Weights of a small transformer language model.
Size: 16 layers, MLP 896 tanh GELU.
Training: 810M tokens, 6179 steps.
MLP neurons of a small language model. Each row is named by its layer, matrix (up: input weights; down: output weights) and neuron, and shows model dimensions 128-255. Each number is 128 + 24 x the weight over its row's rms, rounded and kept within 0 to 255. Numbers have three digits each.
A block is one neuron, or neurons of one layer that tend to fire together. After each block is what it responds to, as a language model described it from the Wikipedia text at the highest values.

L11.up85:112143148124119116150135130141086138134098157103166149095183153127156113121153131116132118150174139158133110097102098123094133084146117163152103102119162166126158110117122137107124112148110148091117100153120115148136154104094144113147123123161092152130143142134123091121109137089139109092103124187163107122131145172087165146098133110116129117172123086126172092162149141114148129151154
L11.down85:105115162152100103150102071119090133121118110141114158110145123109139098074133109136078128137153108104151101122112123108120082137139130114135094159094122124126111146111204118134129139172135160110153119165142099134128145109105108128159135129100150094112146144136089152120140131123147131188063133089146099111136118155102107151142134167163127114118128135099145101137101155146101132164092
L11.up165:109122143121145151105120132140136195119129128159168125123136144146115116122135109158165097151127104141169119124121086142164073076156154167169129156058109093105138129131135156131098067126138092114096107118108103121156136097085147139127125157152175118127142182159155124066111105155149111118090115136139148136135129141141153140108152111108171121100071122140138134158141120119079145086155
L11.down165:107113115114120132162122138139119139111138168137152133145106159127127117116094151108134126118129162156140137112134109121086149127090101137129113137127129145127113183133127085128135140184148136148121153119091116109084170115151179150171127102160117133130102147131150108135112137103118103134145139162115094102117145138135118119164114161131134137132143119130122102133112114152117108125111
L11.up605:085134179148159142128130118125105176156164121151124175137108090112184124130103128168144136167127143136122124132099116130095149099148135154123077117123115098096152143147094150126134133133122110142147153111093162121125115110089137139156084122160141139143176149121142159124166122121114156109125107149119110143116140124169146101109147105113173111134087126110151122142155144119090163133159
L11.down605:124151114115151138153150127104168104093134109122165125158133173146112137088111131118090161147120113152162150137175107126138121117083058102134157160122166135172102097143132116107127139127148139116091094096086126101113127156155162095191129142126076102134149110148151142096148122141129122134135118144171160118142104109060126143153113176109136146141080136124112165062122121148140171128124
L11.up624:068107159118119137125115135114108136152053159145146149110115080109118096121138119172197119130128119129116103165160132129103095126094106097158101106135151153102118117116124141182155113142139108162117092111113136146093117121104149103122135131133155103106102155194127060171173130127150160084100101139141125109137150125084122159117130144150142091117129096122128120114144145163120112090159
L11.down624:187112113080129088137125182148100114143161135123128077132129132170091108122114103121118139107084085134153096109152104116136133099185129133100112168108136132164133154161123127171135083147122127146160142122103146105182143126098127096107101097115122084154173123077084138111138089166112127165154116086161135152159111138114159157160123134130113159177139100100164103128105109130096133171148
Word-start fragments. Opening pieces of words split into several tokens, mostly de in degree or debut in education or sports-career bios; also ev(idence), l(imits), Un(iverse), digits within numbers.

L2.up91:179086115155102112111150085123112127097116152121127153129197069134149090091153143112130129181105140111148119147091130137120147147127112146113140125143147122129116177124144149135126151102113093137118135112139140122159124165091159097108154101167120168109130161136097117143085161157152117134093138091146119105149103108149167134167122122143151126094128138146136157141140109091107085164094
L2.down91:152122114122130126116133121126153119119101143109139123128173130110107102101159121116118163145130168099137176130103109111147111158091134129090093099118128122123112136170144117122121160106151131161063137107136124159140141146086112180066127159119115146113147171088119114110127124133125141165100166157123117119110156127142160112114114114181157098163158144160151163135131161134149108116093
L2.up657:085140154131094154167097081099098094154148130117130133097152112116150106099164145153116107154123120104118126133173083124121133133129095184119157150117137167109161149097121141130160141102135154092112117106156139121176145138180125130106121124154148156132157110130122122107114123122168140134100127110112132127131120117115112154145087122112129162132133154139151137125132148104124128140120
L2.down657:129110118146134092105128127122135149145086144134127131147131107093093115082129152066124087131111140140143119150085173161121141130107184126096078127149159133137149136125141126124111122121133114107143151166081101113110130142178096160103145156154104120138129123064167142161142144161116151137133130112160135134120164076125143129133130141149166109100164109152126107162142134109138108121146
L2.up694:128090162085117131117109125095096113160092136125160142136157105097126115128104140086113131154108098125164147109120141165128124182123106128134137106128182147152156128113091125130170133158130131123096109167142185117170114142131107105101122113147193112062107137121080144141120163098125106107092140115163122127126124061113143139130098090123130139124087178103127092157132133088131142104157
L2.down694:147124092129080149145143114112127141138164109123139155154104147156154141108157152131133149120114132072086143146127131175102116114107112117116129158121131139106152145127122121092127156097141150146106163094135066155091083123104158156112116158131134128106116144093162098127174127100076124108142110094127124145118114181110111096180143092145132130129126120141118122111115145153039116109114
L2.up803:083097159106112103116146071078120105119138119091143145116145098155099121130099143127094109145104097101128089137138107119124132149107107144125134128128134160118119123114089141118146081168136139092111134114102123132138185183113174110130149111172140113122119141112129147130096076138173132120119153150129115149157085107131139145135101099139159143125118176125193130129140151137139130129154
L2.down803:103125114125111135107145142102132079111139119104104107115139140167159093096160103125129151156101124098117180118143138190194134100188126133112136145099158112120126143124139137122126134136135101123128116103149106124106122179175152138108150155123097145122159094107127114159151147162130134126121154138149142140100115127118128168111133132131072126157150119143144123075162120166163127162136
Month names in dates. Month name tokens within dates, mostly right after a day number and before the year, e.g. 25 January 2025, on 30 August, in November 2019.

L3.up64:128076147118130152147147176121173106103129157089097166112178124194118130128125118144174110122145125142107067113141100113187140150108111119153151146108130141173141150120121118138133123138105166124126077064101128157108105112127143120151113110161106113117086142116104140132107132115143130108110089153140120094141119137144115100135117114138126121093110131143146153109181147114170105156098
L3.down64:130134068153139145145185163143174095112118102121100147138130152147140136146119113108118121155152139161139128101154100134092131127106139155128115106119111136119093150108120125111127099131049103120129118139094164143127149149105089149122144115143167116115134162087126127134146131136159127119169110154149120143082159123100083129150113141127069140083126110126114141104114121158102120117136
Mid-word fragments, range dashes. Second word-piece inside words split oddly (Ch-ap-lin, f-eat-ure, Fredrikst-ad, four-th), byte pieces of accented or Korean characters (K-ö-nigsberg), and en dashes between numbers (1748–1837).

L2.up375:099142155091174126151107133152176098143131133158135106074121136156131141108107112117120127112170112127132143142165168089109116081138120127130119135144156106154123137120141124090105107146126157148117105077142144130096117105135140138114158170141161120133131153126112103105134111115138117174134114148114168109134132162117120105095124105120145169134125133124100139136156126136126122136132
L2.down375:086157137122117121100121159132151124120128089122126131132102137122115107138108089120160117146133117124165146115191106128169095104134140102134125085140109146139138153141115117109099151163162108113123107115174120143100105165105082109111120171153117103115140162138119131147117102170104103178139130143111130157105133157164122117043137139129140134169138107146127172100131105137153137157165
L2.up490:097128102082177115110160127126150123171140123132120131132115127132135164101091121161130114152135168125108164134158122094121118112123138145184164156093116127106103114104111115108103132158102108111084157130090134107154133120131138118110113128131132138121122147138076187138139146107170115139112145136143141079154128162112098157125087141112098133097099100165150106110139084089131133168129
L2.down490:101127128112101140109112150144139135132094120134119139113143166163105091167139157141120122151133189091143145177097143110111135166136133140159112144093153132124099082139138130125119116132067122121143115120150121145131109133212101113121112114143120076096139132104113130109158125144159120102160118113139133153120121129136148117062096180140146115170108142125086112110120158146158141112163
L2.up528:117124136125156155104087094101112133163115106178107171150117131127141135176114115170137114148162134123115090147130109091083129069108115130140165175116138149139126114065131136133155114154149135112125047087085107130112140119118133111128103142158167153137129178135086136123150124128131130130100160113139115128137112147071083149096103127080160139102132128132128101132149133082144144151133
L2.down528:158112100095145157126121092141130096142108112129128095106120112095131121150140128155137144136136156121101144146097140122141141135166164149172131111124121193115120172120125100121150145122150084144100153091143125128109087092151145145137123149107119105152098118110156140130126128155080133131135148119072132108102136148136151117047133137143143097102066117156114120089122110155137160162159
L2.up596:129091125149148107163137141139096143127134091136103096049157095138122140151151148126089105105150155140115142133117111102113135101135108164154094152120084082137139109121108124117140146173132102107077115060120098152111143179145126128149133097161147095131119116140102181086110085122147163115074096152123146082145105147141135127108121120113169142108119092104114121123152125135131142122111
L2.down596:153165076103128136137133109153109135140182106145149118103084173134126129159111093120160164127087120148114122146079124158112086107172144128170148134134124123098128132100106122135135167145099104159119146080127090121136138131140095153132117132133118142096149160160136130146144149144071156101146107163082093122117144134121128123094146136101165142087111128093125124118130098131112142116127
Conjunction "and" after nouns. The word "and" (or "&") joining two nouns or names, as in Prince Christian and, K2 and, Nuts & Bolts.

L3.up380:114129163122150131093085125103109170121139100092177125102135150123145143149123117151133109114138139102114139145091123099175106046118123119127125130108058140134146139086124133133138109093133138147148140128077141154148107109119164088169134114130109150123147116144145154063077116141151123133165130121114135116149182138097086102110104112144152130120105153153139121129117146097128159125112
L3.down380:147114132170134137112140171141069135138144120154169076143126154128115072102168131111134116131145145084099130086123146166139103127121162149130111105087125128114124108100100126113156153100150151147142151140125142128127110105102111131129124093105098118110133135131115122146147111124129167135132107171142124133167128131133085073146072154162159121127173123097126113168150064119125132155137
Mid-word fragments after capitals. Word-piece fragments early in a word, often right after a capital initial in names (L-y-le, L-y-on, El-is-abetta) or prefixes like un-, cl-.

L11.up198:115114149123155124125092210131108131134151117120123110150134095146153155141108129111105143123164131123132149139079135101115142101114131114197119148167142106129084131140125107124115157095102114186092142137114143107131209128087140126134134118146131130137086102110086130132148137130115149083096143125146150104153130110115089098131152096137136132139101117132127146127151134112167146111181
L11.down198:126129135105123071184124103105107147137134153145127134131101143093123118127136120117179148190123149113118129153170130123160110131114120114153114134147139148165152095130138163079142138134120120090135133168138102147100124136140158141162129114135113122147108104163152125142136087125115141146152091124119156163129148105101087141101115157143149164110134143121128158147111116131102141118105
L11.up486:152106088156100130118170118168156148146105129116150156122131104120118148094116156177154134125088108152093151072127133091121098121160149113149135098188108119133131156106108118120128128124124134103054113143117134110122158131094094133133122123144149109135117147149089099122135144097162157063077154126137149128116110151138107152141122119115128114118128169135146119124126177152116107154120
L11.down486:112104103131133140131137092104160135120114108141132107134125136138111138135137152121130128107094127144138114117102090104175115108108131146100073123134171118141167116131120184163130099122098109148119125124132111108109137158135119105139071126142119067125177132116115168116150109183118139083115083113157115081145155146153145128121128114137134096111130128145161169067098164141150094148197
L11.up534:134122143094171114106097148100150118116109138123113155107146088126142179095106175112102123108162103113087109116108160102104145136151096127154121150165166129107106128153140076107143122119119100071076151130119183108126115118141126132107127112133141110117139152143136118143135131102127100124135115137153165105123112104171121137156149146089088144064139166112108120155121124132200156154110
L11.down534:160105158137124138131166111114119130125109129114132086163100124113139145097087140099087137144102117118148128111090098126126147135137096116133126136104138077124129128083183152139110107151128156164124131157145112089156132127165146094111151132113106157104147102131131150155171144122122120108147120180148146134145172127126079138128143097102115116155143146180143140136082134127136105111112
L11.up560:120121151138097122124104120139144145110122159125138140155103098137136139134103147124146063054135107114116129135116160119131128125109065141132158121174124145133127135126127093107144139146114117099144130117105101103133115112109123137158125119123130145115114129176081145147148170109145115109151080107156162100143107100143117154120154132107103143142167146152136138132141131111169095138116
L11.down560:101125101103097147135136120172077122195138129072134112156114103104115146119123141061109138074116145104138107086152132141113152115149102107098146120150151138130117118096146114137103162130147135142125112148159108125108120156167138133129132108131104107125093142176123109156130115121140101131166117111143133096097119120183109139147132175152139091160105131171117141112153124133092119130125
Early f-word fragments. Word-initial or mid-word pieces starting a split word, mostly F/f/fl/fav, often in quoted song titles in tables: "F(av)orite", "F(ollow)", "Fl(orida)".

L11.up104:145128141140139133090142144146076137157137147109141140097115091120145106101135114154128115136135135146092097158127122093189148087156127106131142109093119125107131153136111173175187084087141094137124107123069117107158141123105101137136134127127152153129145113125142108115085152152121126133125118101165122117162090155124148094124152112110134124172154115122110131153154127135106195142136
L11.down104:096071144126074165075131164143124120159162146142116111123121167140102125098130111133108118148138149060126107134123130092118089154144129127111161131158087115147118126141086152092112205115127112123140127136120156128110150121158160160099143126122105118085125131090092126157144123146120146152120156116117107127110129126111173142136132150158130147146151116123142110141106143107107121134119
L11.up111:111108161095163114121112121109151140121160116169162102143141158090134088143118128117104108093134145149080099136105146125168103112108144112130143126128135096114156110144142116133146124124152128064110132171051109079145118158126141094191114136116132163138090101145119133108148131133143146120140134122112156157113105102115122088131097125105116107117102147147171135130175148107140119138093
L11.down111:146115098130147113138092120133124158156142113076125134123096142147118132091168141105101117137101123132131099134152140187132151121137139147122127140157135111141136127130144137134138109138157139130121090102164125117080153077175149162119099163127175147132158127148108097095146116116119148139146094136094129135106132157128104079129127120107104118163110093153118117169141133123139159070176
L11.up403:112131133134099103074128140155104147131102154124140153089142154145131149135116176127158132073110150144143117170166113140162141131111140144142145144167108108141096153129101113108144128102140138124132104098078126156155122155109152140144117137148124140086100134121117149141114135125134141152155122157176146137140071118105114114124076118100127125123118105104123116147166167128130151131091
L11.down403:130123129174163128144123127142088132113128118130155120148152133116185125112111141109094113132146049147124095127133126133155122129180097141118132094102164127094123129092110084116140114138077161124111097112159133120130140169122076126122170125124170119145146137136138143153135127128143162139168100084131101088132128153116120100127145116142150153095158112087155114112108112133111106111156
L11.up808:129119152118157127087131143116113159135134136103142108134112129097165095146119136176149104138139176120142142163128139085146136092148156121157163111131108140114168117171086077132171103150147137123111133097103117089152128121107159100117125149129130118098121113100137140092136175153150111151124100097191136140115108139118110090134130130083133134144146129178136139098145132122113133142094
L11.down808:147115131132148135122086137137113132163181182091128117122096140140128150073129122062133140089088152117148133176144141162172127111134128129098131132161104160118120084065145160113145153120137125106151162100109130116083126105139137139124142145145140141085161131150100104163127116126141141110147150122149124127160130108130123144144116118094136140102100071126147128127151145075083151162134
Opening fragments of split words. First sub-word piece of a word split into several tokens, mostly verbs and numbers, such as kn(ow), re(ach), 1(00m).

L2.up243:123137159109157123127142130149148163110119136137132153159090119117108139066152133107128128104099167120137131112146138151126108127155111145150118166135136146130108113101137125105104044106093188180123105129148146130119131116104065109170128159142101116125115113124116133090101150164098113120116128127140143112117079116162136169134147120146097136137101105110167100124140092135088124146168
L2.down243:166119135154119118115133131166135132155136097163149121121124103141086116137131159142124113117136132169118108095145144125111140124101110114132143119142080097146133152147123135143127119129128147146103148150076142098150147123136129109164089108123149111121119157105086108131149144126147179126113085074112120131121141093104132174173160082115117124125123107105114103182112133158120119126073
L2.up522:095185114147162156133166088162100149137144089104124082110116128125116141130078151171121130155135113147128135108101139117103131121160122108128154139106080159126127139128095139155089145143118111116107129100123124136135142082123148106162113132157174083140115146114099158100141123145109156121161086070145145136153103082099147138139101113139127137147175148143138126119110122118093122120117
L2.down522:105104162130180111101140123129103128084120114184128097134145102139123143101115166167179123089145164131149122107104134085122126101157098101134149108132141144128142179116111164120111092171137141104142149131117136137112092125126121145109137125124093166162158106115095106105126100110175143083150103145142124138149136144119098130142107145122104147122116090178150095138123101126104119113089
L2.up609:145137168105142111161143140143125171150154095118151114151134109122142141159098134095157122112105127107097133137124133158181138126124138131135151134195158156164111166102090120121087132140145161126144120104087082147143128122117100147096143148137123100109165168117062118111080116105074170083113126121110143107149141098165105112141141077155097120122140160100149118140141162118124136118135
L2.down609:135114134149138129142151094110089136145138137096113145150139141097116114119144131129116183106147100123100135098144163093158141095128100122136098047162146095125136135099148162131153117171112090104122121115150108135169111137095126122109119153134133131125197092075102143152106073132119148148155155136131156161090148121176093108160145151122127124127130129110130135122158138166125144136119
L2.up777:137119183106133114088142080139162161121160116137142123127131162139134116133098141145163137117103129117082144120083142144100116152121133135128147107132164171151130163145091106100106125126093116173159148096127119096163145121090141108179157122118164145112096109123128152112120118142104132152118112150170126143168147131078135158133127114145115117128117145132113123131133151104111118121134
L2.down777:122125093180127151093146111148123151149156112122153161102087154127102096105100125146159178135105104098112114127113116150108123144166128084117143098153121077127084078165169163178147166141132108127133128157156171118111100152137089111149142139116118137123137134104111130124178115158109133161116123151148106140107114109106111127094094138152120130134141161113122171173099144078141168137139
Mid-word fragment after initial consonant. Word-piece tokens that directly follow an initial consonant piece (often f/F or S), especially l, as in F-l-own, F-ly, fl-anks, f-ight, f-ire.

L2.up72:132119129151147126110107128145147109119107145132182115139149123142103119080116125117154113115111111101134135134137129117103116111133153107141114072163163115093132126156108105123078144133161135121156100137072098125164130107091116094135127092121140138184124128165118130151134153157122127124154112115148153134112070140130156107130184093095108136148108144108131155137163157103195124122162
L2.down72:092157112104134098132113123177153131098143191141102132123104174140117087125140112107153138136147138116132145103099125143150137080152148122097110153152143113114132156142154159163109105142096122141143135130153122152127112137133119165116073085134138150108071085147135106148124129183110138118122130119105157141103160157117100106112094152145119136141124166161122121140150156103120079110122
L2.up124:121076128073142109081110148147136156118086112138158176072149124119184162121126125115124101132116138067124137128154143135098143127090137131127116140109121107126143141142115125154130113166153118107094118152117160104128111130142065162153097140114129120142120126115125157100155140121116132101109130085166135086136100092125110099132095106132107144148131154140142128112142129120162134166139
L2.down124:103099126162132176120129093137214119096088119134157146098118106147135119109135121135133150092124166136098088158102101134104112086158149132080124093099158134130086073132156098117098121140140133143093151130140118128134119100145143137134101113090154137123133114151118114082127070188101164142132116102104139132111165107137123143092100150161132164135142108134126127106143109109154117129155
L2.up182:112126137102175154145126131125108159124122134132167143100101119124156130066113115145103113155105119093178120123160108126165104157097131131153171155115127140101170142125116139195119151136174135129094112126119118130120160120098172148090095076107167135129102097121126136147177148138158112130156152082148118108150106099116145113169141153155097149164144140153107104122113118084109100165120
L2.down182:128129122197119119097150094113119120098115134157150139084175166110165160144108151097135135125115129104157116116091129142165131110145130133143149133159120131120133104163163140127116156135154120109109126128152150113130120166111134134153114144076143123127124144120096114169124145171139118159092151126108106150087151104100126094120136165163108143177109130119158155128126090123140172131163
L2.up497:124146133120122147139148148098141167101113155134169130120138117148153112073143114129135115143166156154099161160139117150119106170117137135145130132149127135133135148112125095141139128079143073134080106105099162123149134147116110144136122149122150165154128075158118132112135142077125124129146115140148159144122129162161197128134097106127115117106119173130101120116142091109116060140132
L2.down497:153123107152161105141147127153150105106122201126117124116113161084148119137127128124099109122158144122113164119113076147165135118124150139148150139116123107159135083106154165158097140123109096134095184126146191166111113150174071178160098168110122123095103151123124120117149122144136135115129130177111108137140163112128124093077142134138135137113118163135099138090113112110120126142123
Leading digit after month. The first digit, usually 2, of a number right after a month name in dates, such as the year piece in "March 2023" or the day in "March 29".

L11.up84:106135125094165095161110132117123199126166142119147132107143098099082090098137170120128117152164114107149079166122138104124132122138116175122114110112105171134114123152130148122108143119121111165113117092135143100144117125123185132135101136131118103117149125183133079140117128133186115084132081118127156112147156146141152123124130115118144176153146106155131121135142160138098105112116
L11.down84:157125090095088128110116146149103073147142126180130155169104111139124127132180104136156133096129131127121164101180163132150131165086171121098145124134109155087155152107130152137135126128101110145163153183098125135112109153152118149091124129131082145157147115041107113126131153104106118096135123131152115113130165138131102149087116100112110132084132116085090122120098138159164121113136
L11.up639:105124158125158126133132145096130123127109118143174106099182105125126146116171144150115078168121133115117131162151129117128137146149136160127098158096117123112124168053124122143116131124111095118099065144124148122133134116116153161138155140121161098112143144167134092084143067140153121098166138108179158114153126100119161092139151125154119116113114081123128109165123113120115129093146
L11.down639:132134138117123161151077116111122110112122118139132143122125179119156125105113124139085152148138170102121139092170131148129166117150077097142153108118119116129114109162104109091120131145169129168153179154136136127128108135141146135149106109175098094169122136099120174113103171131132153127108108100160142164128119102126117141118074172118073189119152145103113089120121138129146154146153
L11.up768:163131114075101127148153145124115104166100118117153096145131121115103117115123146135126099148147089118140120157156151142127142148132145146140087086095133127101148155144152127136119089128132153137071076087152155143164150165122147098119147120180152095102161129126124129118101111102190112111118113161120127114127133137096153170096132123144151102127136124109100143124139125164145097082117
L11.down768:172159101150142113130115134148132117134102130123127168118116122139150108117110150131111141146167117179096137118201147167109170147115129070136135153140130136158122073095132136171111136113149115137113115145097136156112148109095130133156086089123143132168124135058122075110129114135170099086137149157142114136150111128129145106146138122127114127198126180085125067117105172174137158149121
L11.up803:130138141066150107155114128122088139120159120103102149121136107148110131144110131157119125121163102116168070142137129099134157107122086094111110158167134092152114122143105155125140151129117135112138144101163143134141140140126159098134118131162127114143147129136165102121095121133180087060174098141145151127156124096140116117163117122161130135134126127078165090160151142110117093123130
L11.down803:138137114155145101132144161084111150123142123163077166186146140102155144124112140110103158089102118125096124139168113188120146129134146137157141128138152120116108136149152133104142143116152117174131159135098122092141146169115090095170109134140121159167211113095115090106104120112133084098130110123141105155135143110139161110151115134098112126126171133107135071123109092123143097115134
Sports score and stat tokens. Tokens inside sports results and statistics, mostly the en dash in scores and records (2–1, 4–4–1, 0–1), also "play" in players/play-offs, "loss", "second".

L2.up132:100121125075148137166144173138105165110139113097134107112138097147184141105127123152097119096167116108150098146130090110127124136145098114121107084141106126083107154091130122134160126140078156157148114139141090142139147118100129135103109126169115123128093092156145129115107084126151147109145079143129122127165171141125103109115158096115137134129141112149136090126125123140127097185141
L2.down132:150135131087166124136189100140123125112128141144127176131120106140119120130115102128169144055129081127144153102154117117126165143161134143134120130147116093125112114127103104138100158137116135100100196121145136154115133116134126135126107099148161121103105114139133090146086128127137180104139123166131134117141183117137117103146082133119121079109139150134123125116151142111119111128132
L2.up252:110129129170142114075120143115106127063146148070113162118128102137144108117137150148137118130130148128105106155140123139150140138136092145139106082132071151135128120175099105157092119089085145153109128145122113164151125138107158110140097128148137136133094108132099150108071109132149137092119109077121114114141163117154149115096127125153135138127177126100114137169139171134119110108139
L2.down252:128138119096159122145126106112139086139132139093083100165106132087088131107105073137120144117148113146144157089126113176134110095143152132129114125105137128123145115146174141114124087091102108143160130122129163139121114150111107107167111160129155159124164081111134096128090123124186100121146128127109086118103180153187075121128120166116142085145121135099131122121120122142186087134132
L2.up337:122145146128087122100142086098099156072138113150161122102123115131141148115115137126151130178097176137101083161163109135147136118099118124168145131162087110171105162098102143106125118141143113193156143126127121129140163151127147134140145164141128116125138077146112125098121110125130137113161077152130106099175127131123094114093108128140103164120116125142174121152113121106127106139166
L2.down337:161123131107115128146168109137147145114160156117137129105094138091133156146131127135116109103109106151118140101151105131101106131125116134146093069137114104131102096154125101151072166147161182125109114143133170083100120141143121157095150137102122152149134132103102134157123142127144140098131142151195144110139163132138114123105120128121092078170139167100130142119142117118142153133105
L2.up576:080141136131138149143152131157092131104136166120145150126176105157154131087139151121123154163154108153105063116119108109150131136106124100130151117119122105143109176143109149127097085133122145118138117111119127128162153123116137150146118147157198125164090114108107134153115096140134128103133075080143132108130131120141092159140127129076127137125122124151122114127133131121107063172096
L2.down576:113133123122107133143162106116114157119141127140131144123151114123171122125125151129175186098129095139085132099142147153087068172144121110101125108094175089158114154133152127118080106098096153132110141085120088142142127133131127155144112099130118112119120118087147110138085132129126101140135076088116118174157177160119126134124141148135133154128157154145112102114135119156116142175100
Mid-word fragment continuations. Second or middle word-piece tokens inside a split word, especially after short prefixes like t, S, ty, as in ty-p-ical, BBC S-port, s-amp-les.

L3.up143:141119134096123082092127120121084129116140148098164129150167129103123093154134131136095127151129117094138139120096137084167100118152115130152187122082115128120146149102098147204110116104159117160105111108129163127139137140107097119159160135152115141085134126166120138116065126083113111089097115117160132068116129141135160123093136138123133146133146174148146136132146105123106133187106
L3.down143:128094073141128130114167123129109140098127118092175127122145094091145104165103104152093144111093135143093149109138109141128130181170179126117126088117109141171105148125119173112159144132131104146093115085136101149133125129143105142118156141129115120115122146139114141133114123156131129145109145127114105112134081096098151106092109170143152139134140120110137148077197113150136132158144
Mid-word fragments after prefixes. Short word-piece tokens inside a split word, right after an opening fragment or joiner, such as cl-i-ents, pr-im-ary, re-bounds, rail-ro-ad, Hydro-c-arbons.

L3.up859:130085140130120136139166135070154136115070131129129166051136091124132110124133151126106085117128096119112158136143070141129104149135078150118124106143136160117145129078152135111139150118119121120091131102135101168119144139125150118133143090126140111112111162175138129117114122149169143097130145180134138118096139106140153101168137121120127161121129091157105126124137142107156136132119
L3.down859:126183109122118112063148117153113109115112111134134160123137131097092136137144132116126133143175168136125178122107153132097152129144130172081134113135119089117163152181093105061111108103153137116090145101115100121151163149152137137139133152134111124086124115121137113145153147106146105111159151181116115169074113128125134108135123128115165146145124123126152110140103111149130128186152
Dates in full. Month names after a day number and year digits after "20" in dates, such as 4 August, 20(1)6, plus some mid-word fragments like wor-ri-ed.

L11.up396:136128122131116124145109154184107134152132163152151169137126087132154126122143148138150124135140118137098093118114132099128069150159144170119107086155108166048152123120183128077141150098104110100080102124102139088155180123129163127090121123164152130123137122163133156116150155121160103115122115118086138152131118124142157129094129099094158119154123108111131087119093156116126160138125
L11.down396:151156117121114152095131107106091143119156107142104137143092194148104152107130175151121122130096147142126155101145099131132092128135131116123114086116149158105167123155132128124159118129129131151122152101117158112103129152154075103121091079119105158140179153116091152110142148076093131145133139123146137090141160147143123119154133174185101159124102143128105090157115106127120106134155
L11.up519:123103159094123108112122105111122150145162119089144105150151149174139112128126112137098114109110091165124135183120116115138103123166111131143098136094134139117149117134140110121156133145115115114186115153075127118157129184132124125116146112139149135112162107134098143140146118116159149135131082135117113088143088141117125113112169096119149144142126118197120107160150136116105133111130
L11.down519:147099102134126113072166133154121121107102181085145108126126096129144073165173089132124128094139150133143091122109118122156134131140103121141145118117120142166097082128100141111134153140143099179117113102144109130169118100156139089157172138116109136154116172117120147138131109116101101136081087135087118114148137112159081159152097128119133140124120095101118172119117141139116127107132
L11.up852:117104154116122098134136109132063158064098091121142100135133120162133094131140152146126111154088131123115121119131134121103130157117109102167141087129129149092149121162150146120112132117130116095104098143113154160178141133106205114122144114122133144089117147174141133097151136177111110111159127091119104129123055155085111138163106113134136149141095126128102146143146137111167145148173
L11.down852:147106164127135144110125122103109062113144149152100148115127146112108097156127103154148111122070095145098148135134077118090099122168156117129116118154088114149115122133156135116143098121156156122125123116139166117167142171118175143133083165146114132130164155099126143136126129123172109088137124125116118153106094128148118145146158099099148085121103062158105141098098147137106130117130
L11.up895:088076162111114129142116100134111155146096108124164142136164114113126112107125125106104134130111091136146125168140192114113126162137124126115169096166098136160117149107128143100134139105134151091150120117088163144152130128107108123129170072124127140095169135131119093111120145156144165139144130144127118141158092193106150147141126077132153122093095132184141108146173150127146099144151
L11.down895:107160153111085110122157160102080123126083184166123140131180085119111118097095140157147140122113113155117099151117144152094123124200121145108123113122103155129136138110155100105128149148157141125076105148115142132178119111133113121116127148086113127086163130152119115152121132123150131122133114107076126129136120148116137139107117138137118100114114118124153110139106154158096124144120
Expecting a year. Month names and words like to, from, since, early, in, and that come just before a year number, e.g. born 13 September 1995, from September to December.